From a checkpoint of a small transformer trained on Wikipedia.
Size: 15 layers, width 192, 2 heads of 64 (1 for keys and values), MLP 512 SwiGLU, vocabulary 2048, 6.32M parameters.
Architecture: RMSNorm before each block, rotary positions, no biases in attention or MLP, untied embeddings.
Training: a variant of Muon for these matrices, 339M tokens.
MLP neurons of a small language model. Each row is named by its layer, matrix (gate and up: input weights; down: output weights) and neuron, and shows model dimensions 64-191. Each number is 50 + 10 x the weight over its row's rms, rounded and kept within 0 to 99. A neuron's up and down rows have the sign that makes its largest values positive.
Before each neuron's rows, "fires after" lists the tokens most often just before its 100 highest values on Wikipedia text that the model never trained on.

fires after: " ", " Po"
L12.gate52:58 50 32 60 50 61 27 37 53 44 76 48 28 43 52 56 46 38 47 39 75 55 43 38 50 68 50 50 69 57 56 56 41 52 49 72 50 47 46 36 46 57 31 42 33 42 68 60 45 47 58 45 41 51 43 53 56 17 42 37 61 60 58 74 61 48 33 65 41 54 56 43 41 52 51 46 49 65 45 45 61 60 35 62 51 45 62 41 60 46 43 42 63 66 52 66 50 48 56 60 66 55 55 58 50 62 58 38 42 44 61 39 49 61 49 52 69 46 59 46 61 51 47 50 49 45 54 57
L12.up52:46 36 64 62 42 53 32 39 48 67 72 66 76 47 69 46 56 37 54 44 63 35 45 33 44 50 65 52 39 61 75 58 55 52 53 54 54 54 36 51 54 52 34 56 64 39 44 35 41 47 51 53 65 47 30 52 50 37 50 63 48 38 58 58 49 37 44 42 60 58 50 62 38 68 51 47 54 68 57 36 55 61 43 41 43 60 41 50 54 48 36 52 53 46 50 40 46 39 51 56 56 59 55 42 45 62 57 44 35 41 52 32 53 51 55 25 57 54 57 44 48 46 51 53 45 55 68 44
L12.down52:37 42 73 52 54 57 48 42 48 62 42 63 55 28 56 52 43 57 40 45 57 35 42 50 59 54 79 51 37 66 45 43 43 45 25 43 63 63 46 33 57 48 43 52 50 56 45 45 51 45 51 47 52 61 44 61 69 53 48 46 47 41 56 44 58 59 53 54 50 52 49 58 60 49 59 52 55 54 59 68 34 56 73 44 54 59 34 49 38 26 43 53 42 60 61 45 49 46 53 60 56 35 42 60 42 60 56 51 50 46 50 53 62 48 48 37 30 50 57 44 47 55 52 50 39 42 65 53

fires after: " ", " D", " did", "ne"
L10.gate59:52 65 48 53 47 48 41 63 55 57 53 63 42 45 54 61 45 55 45 43 50 56 34 48 41 64 54 62 47 47 46 48 54 57 50 69 49 45 53 49 61 31 59 39 46 62 55 50 58 53 55 60 60 52 62 47 63 54 42 49 57 39 61 54 54 53 44 47 64 47 42 56 40 58 57 54 60 29 33 55 45 49 44 54 63 15 59 54 46 78 64 55 61 50 45 45 42 30 34 51 40 51 51 64 43 44 43 58 55 46 39 49 59 58 60 44 40 56 67 40 29 58 24 49 43 46 27 37
L10.up59:66 23 64 53 46 57 54 45 48 54 50 44 53 50 45 50 74 41 33 51 51 51 37 40 58 44 55 36 48 72 48 54 52 50 42 61 51 47 42 57 58 55 48 39 63 46 61 39 61 67 59 51 58 49 44 50 52 43 60 44 47 52 67 54 49 34 58 55 42 56 54 50 40 46 56 53 59 50 50 41 29 52 51 35 37 32 37 49 60 35 45 47 41 51 50 58 44 51 26 75 52 36 35 51 54 67 60 45 39 46 47 41 34 45 38 48 52 47 52 32 54 45 48 50 72 50 50 41
L10.down59:44 76 47 46 30 39 54 55 55 56 43 52 54 39 48 56 45 48 56 62 51 38 46 53 59 45 38 46 53 64 54 47 48 50 42 42 64 56 35 36 60 73 50 55 50 43 52 40 33 45 31 46 58 46 41 59 46 42 56 67 44 61 52 33 41 57 46 55 48 57 43 56 46 41 41 50 60 52 36 31 49 67 43 56 54 68 57 39 49 54 68 54 34 53 65 39 54 58 54 38 40 53 28 42 42 49 51 69 53 56 72 40 31 57 43 26 35 41 58 62 54 52 47 62 59 58 46 66

fires after: "b", "li", "g", "right", "ee"
L6.gate158:36 53 47 65 52 44 64 48 52 49 57 61 54 49 48 45 63 40 51 48 54 51 51 58 48 39 55 38 47 45 45 59 73 46 42 40 54 57 50 53 51 56 55 39 42 61 59 58 47 45 52 38 53 56 52 40 64 51 47 45 30 37 53 37 33 56 39 64 40 64 66 47 42 53 37 38 44 62 45 61 41 44 57 55 75 51 66 50 55 54 51 33 50 58 47 43 41 42 42 42 28 51 70 56 32 59 56 58 47 70 33 53 48 65 56 63 44 37 52 32 59 56 43 42 45 63 51 47
L6.up158:66 57 44 45 46 56 40 44 52 50 65 32 55 43 52 78 33 35 50 54 45 44 35 45 46 52 49 48 50 49 43 65 55 48 50 41 68 57 34 53 56 56 39 58 41 38 48 49 53 40 57 63 49 31 43 55 34 46 34 48 56 30 54 60 50 42 58 53 52 52 51 52 40 67 32 44 50 53 46 51 44 61 50 77 41 29 66 70 63 46 46 54 52 57 52 42 31 42 52 42 59 48 51 36 64 48 56 61 63 33 30 29 49 52 37 41 50 58 55 53 58 69 50 59 46 60 51 37
L6.down158:63 50 58 40 42 38 51 47 48 51 36 54 50 59 65 31 39 32 60 43 61 59 66 45 67 49 63 55 57 46 64 42 31 42 79 41 54 32 41 36 42 44 37 39 41 63 37 50 62 61 45 48 48 60 57 51 36 57 68 40 41 46 51 31 56 50 28 46 35 53 55 42 52 34 42 39 49 66 49 55 27 44 48 31 62 57 59 35 40 43 57 48 51 37 47 41 58 41 56 48 49 46 49 54 42 46 40 40 33 49 42 60 62 61 63 49 64 50 59 52 47 38 76 27 75 45 40 41

fires after: " ", " Po", "to", "w"
L8.gate412:54 40 42 56 63 58 57 54 62 52 62 65 52 58 56 39 54 48 48 49 56 69 40 56 36 71 31 70 48 54 23 49 42 48 42 51 33 63 31 47 64 59 55 38 58 54 53 59 48 25 63 36 47 37 43 59 55 30 30 52 37 50 57 46 56 48 37 48 49 47 40 40 41 51 48 51 51 56 63 47 47 24 61 41 45 48 42 53 59 39 47 36 50 44 70 45 53 43 48 48 57 38 55 45 57 62 60 52 58 48 54 36 44 76 42 38 45 53 49 53 58 54 40 59 52 44 46 73
L8.up412:50 50 43 25 44 59 54 45 72 45 59 50 58 36 34 27 66 44 57 50 46 52 59 37 34 33 54 53 47 62 49 64 48 47 44 57 52 56 41 39 43 75 38 46 48 31 57 49 41 57 36 30 57 42 44 34 45 49 31 48 50 42 41 35 51 43 50 53 54 32 59 34 35 63 56 43 44 74 43 33 50 59 65 44 37 69 53 58 44 48 45 46 44 62 50 53 37 52 41 54 45 17 60 67 47 35 60 42 47 38 60 54 54 43 42 53 43 49 57 62 53 53 55 36 55 38 46 61
L8.down412:45 53 45 63 43 37 41 55 51 54 42 57 46 51 62 58 41 39 28 55 38 52 36 59 66 57 52 50 45 55 61 52 48 59 33 52 63 44 35 49 62 32 47 57 62 62 36 39 49 54 37 58 37 64 56 61 55 41 53 39 53 45 41 52 59 57 46 48 41 46 32 42 50 32 46 36 37 39 53 82 58 41 56 64 57 48 44 41 54 46 39 62 51 30 52 41 41 54 64 43 69 60 52 35 24 62 28 52 59 61 49 40 39 54 46 61 41 74 79 35 51 54 52 63 55 48 54 58

fires after: " ", "li", "ad", "g", "br", " H"
L3.gate158:52 54 47 51 45 36 63 64 44 54 53 49 64 38 56 59 46 35 59 41 58 55 81 39 57 46 43 49 53 57 44 32 33 53 51 41 40 48 53 19 39 52 51 37 47 55 50 44 43 41 50 58 48 25 46 47 46 41 47 67 47 48 34 51 52 59 46 44 45 47 50 43 42 48 59 41 43 44 55 70 48 64 31 53 57 44 53 46 57 51 49 43 46 57 49 45 59 52 54 59 48 41 55 30 53 70 47 31 49 60 45 74 48 62 29 47 49 40 49 39 37 48 37 34 36 45 59 43
L3.up158:52 57 40 45 43 65 54 61 44 54 56 56 55 54 62 61 40 51 54 50 66 59 35 47 36 38 40 69 66 64 57 55 62 69 41 43 62 47 41 51 44 50 41 57 65 63 53 49 34 51 53 62 47 40 41 52 57 54 58 44 39 47 47 29 52 61 49 38 44 44 44 54 45 41 44 61 36 51 60 52 44 65 41 70 43 48 61 67 46 38 51 42 49 57 63 49 44 34 48 43 53 39 49 29 41 71 59 62 48 62 43 46 54 46 57 62 54 66 53 37 48 43 50 36 44 53 50 44
L3.down158:51 29 51 49 50 62 60 33 54 55 48 46 41 52 50 51 34 41 53 50 60 30 38 44 49 61 47 63 43 49 68 55 57 60 62 55 50 59 56 43 56 50 61 59 57 54 49 44 57 44 51 51 36 57 63 52 42 59 52 24 45 63 51 46 50 57 61 54 36 66 45 47 50 44 58 41 48 56 54 48 42 50 63 38 63 34 37 46 39 55 46 41 48 35 51 46 40 52 45 47 69 36 37 65 45 34 44 44 42 61 56 45 35 65 49 52 52 35 51 32 71 56 49 38 52 63 43 66

fires after: "min", "ri", " V", "va", "at"
L4.gate432:36 47 59 77 58 48 42 73 53 69 56 55 37 76 45 46 43 48 51 65 25 52 36 66 46 48 40 43 58 55 51 62 68 53 57 36 61 53 52 51 35 66 49 53 41 53 46 47 41 42 44 52 61 39 47 55 51 39 55 40 35 49 64 65 54 50 34 70 53 42 64 48 44 41 62 44 47 46 66 54 34 58 56 50 47 48 53 43 40 47 42 52 48 39 51 50 53 52 29 40 45 59 47 44 61 45 58 34 64 41 53 37 38 64 28 47 28 30 42 41 68 53 55 42 58 48 40 49
L4.up432:57 58 53 52 32 44 43 19 48 43 62 47 58 46 43 31 50 50 37 41 53 57 45 69 60 58 39 48 55 59 40 49 50 60 61 41 62 55 44 53 45 47 43 45 61 64 51 64 51 42 54 44 45 63 56 49 53 75 47 55 47 55 46 45 37 40 45 44 53 72 47 65 55 36 49 47 61 45 44 46 32 65 50 57 55 41 42 57 52 53 53 22 66 46 45 41 39 49 67 32 34 59 52 61 53 46 54 56 46 45 30 47 33 42 69 25 47 61 54 48 29 55 56 74 47 46 47 57
L4.down432:45 51 70 60 52 49 53 52 51 51 53 50 65 51 53 36 40 31 52 51 41 39 32 55 53 35 55 51 54 46 73 46 50 57 67 38 46 52 56 39 66 53 60 26 60 60 55 60 59 63 44 57 48 58 65 62 39 60 52 68 42 58 55 52 43 44 47 48 36 42 52 59 41 35 75 58 50 47 44 43 49 59 62 52 55 46 51 37 30 45 61 68 52 47 58 39 37 35 55 37 57 58 46 47 48 62 53 38 59 55 78 46 40 60 49 33 51 28 47 52 36 49 60 53 53 42 42 40

fires after: "s", "ra", "it", " ", " M", "e"
L6.gate193:32 28 47 59 58 43 57 58 49 44 37 51 50 43 64 54 53 56 52 14 56 62 42 49 36 42 57 45 50 42 45 41 70 45 52 79 45 34 48 48 59 55 51 57 27 42 50 45 60 61 57 39 40 56 56 41 56 63 31 50 49 55 44 50 60 53 42 42 68 71 66 46 39 34 52 55 42 40 39 53 41 57 46 61 33 53 34 52 46 40 44 45 40 47 71 28 53 62 39 59 46 38 57 61 41 51 33 49 60 48 51 45 61 36 45 27 60 38 51 46 44 49 35 48 50 31 39 46
L6.up193:63 35 48 65 62 41 34 48 70 66 60 57 26 38 60 25 53 43 53 61 64 40 45 42 45 58 50 56 53 54 61 62 47 46 58 56 54 46 47 50 62 52 53 51 46 52 49 37 55 59 53 39 63 32 44 50 38 31 44 70 38 39 65 51 54 49 47 36 54 38 44 44 53 55 36 63 63 54 49 41 72 45 39 46 37 53 46 49 49 40 48 53 52 50 69 60 47 49 44 30 65 54 53 41 47 54 39 36 47 52 60 49 44 44 65 45 60 55 56 23 51 52 72 49 65 40 55 59
L6.down193:47 41 43 60 44 50 64 59 57 48 64 62 59 50 63 57 34 51 49 46 50 67 54 44 43 41 32 34 52 39 48 50 42 72 50 52 66 38 23 45 43 48 50 31 44 50 43 42 50 48 60 46 43 74 51 48 47 49 57 31 48 43 54 57 45 54 41 57 62 44 41 59 73 40 50 50 59 83 57 43 58 53 53 46 48 59 54 49 49 84 52 37 36 30 57 49 44 51 65 57 67 55 39 43 45 37 40 55 58 49 52 51 55 59 55 55 46 64 61 61 55 57 67 53 64 42 49 52

fires after: " g", "ri", "hi", " Po", " Ma"
L3.gate6:63 65 41 59 46 62 33 46 66 62 57 55 62 70 42 49 41 50 49 49 49 37 31 39 44 63 54 52 62 63 42 50 59 43 35 50 42 49 43 60 43 54 57 51 36 51 44 52 46 47 70 55 35 44 60 52 55 44 52 70 73 36 61 58 40 42 60 38 50 48 41 53 60 41 43 31 45 54 48 41 45 39 47 70 60 67 63 50 56 53 51 54 34 41 49 51 60 51 57 55 68 54 55 31 33 45 63 56 31 40 61 42 55 48 43 55 68 35 47 38 61 51 38 49 55 67 38 53
L3.up6:63 67 61 60 34 57 34 59 65 71 52 54 57 55 36 47 37 46 62 62 43 51 42 53 50 60 57 70 55 76 61 41 68 53 47 54 38 50 43 57 47 48 46 46 51 51 47 53 50 46 58 47 56 48 38 59 41 37 48 72 44 47 34 52 50 51 43 49 39 51 58 61 62 43 42 40 43 42 67 55 54 54 40 73 49 50 56 44 71 76 48 60 34 42 44 40 64 34 49 59 48 36 48 41 44 45 45 40 43 48 51 42 50 53 47 24 65 41 42 57 58 57 49 58 77 68 49 34
L3.down6:37 46 61 57 59 45 44 66 33 49 33 43 43 37 39 46 54 54 56 48 67 40 60 61 67 48 54 45 26 51 55 57 59 54 56 43 63 59 65 41 43 64 40 46 80 41 44 42 54 49 40 52 54 65 45 52 36 45 39 46 46 70 36 45 65 56 36 56 16 56 54 50 51 50 43 60 43 32 45 48 48 53 54 43 46 45 42 34 59 42 47 49 46 51 40 40 55 51 49 42 48 55 51 49 60 37 40 49 62 63 61 49 41 54 52 57 31 48 38 53 51 40 62 51 41 32 62 40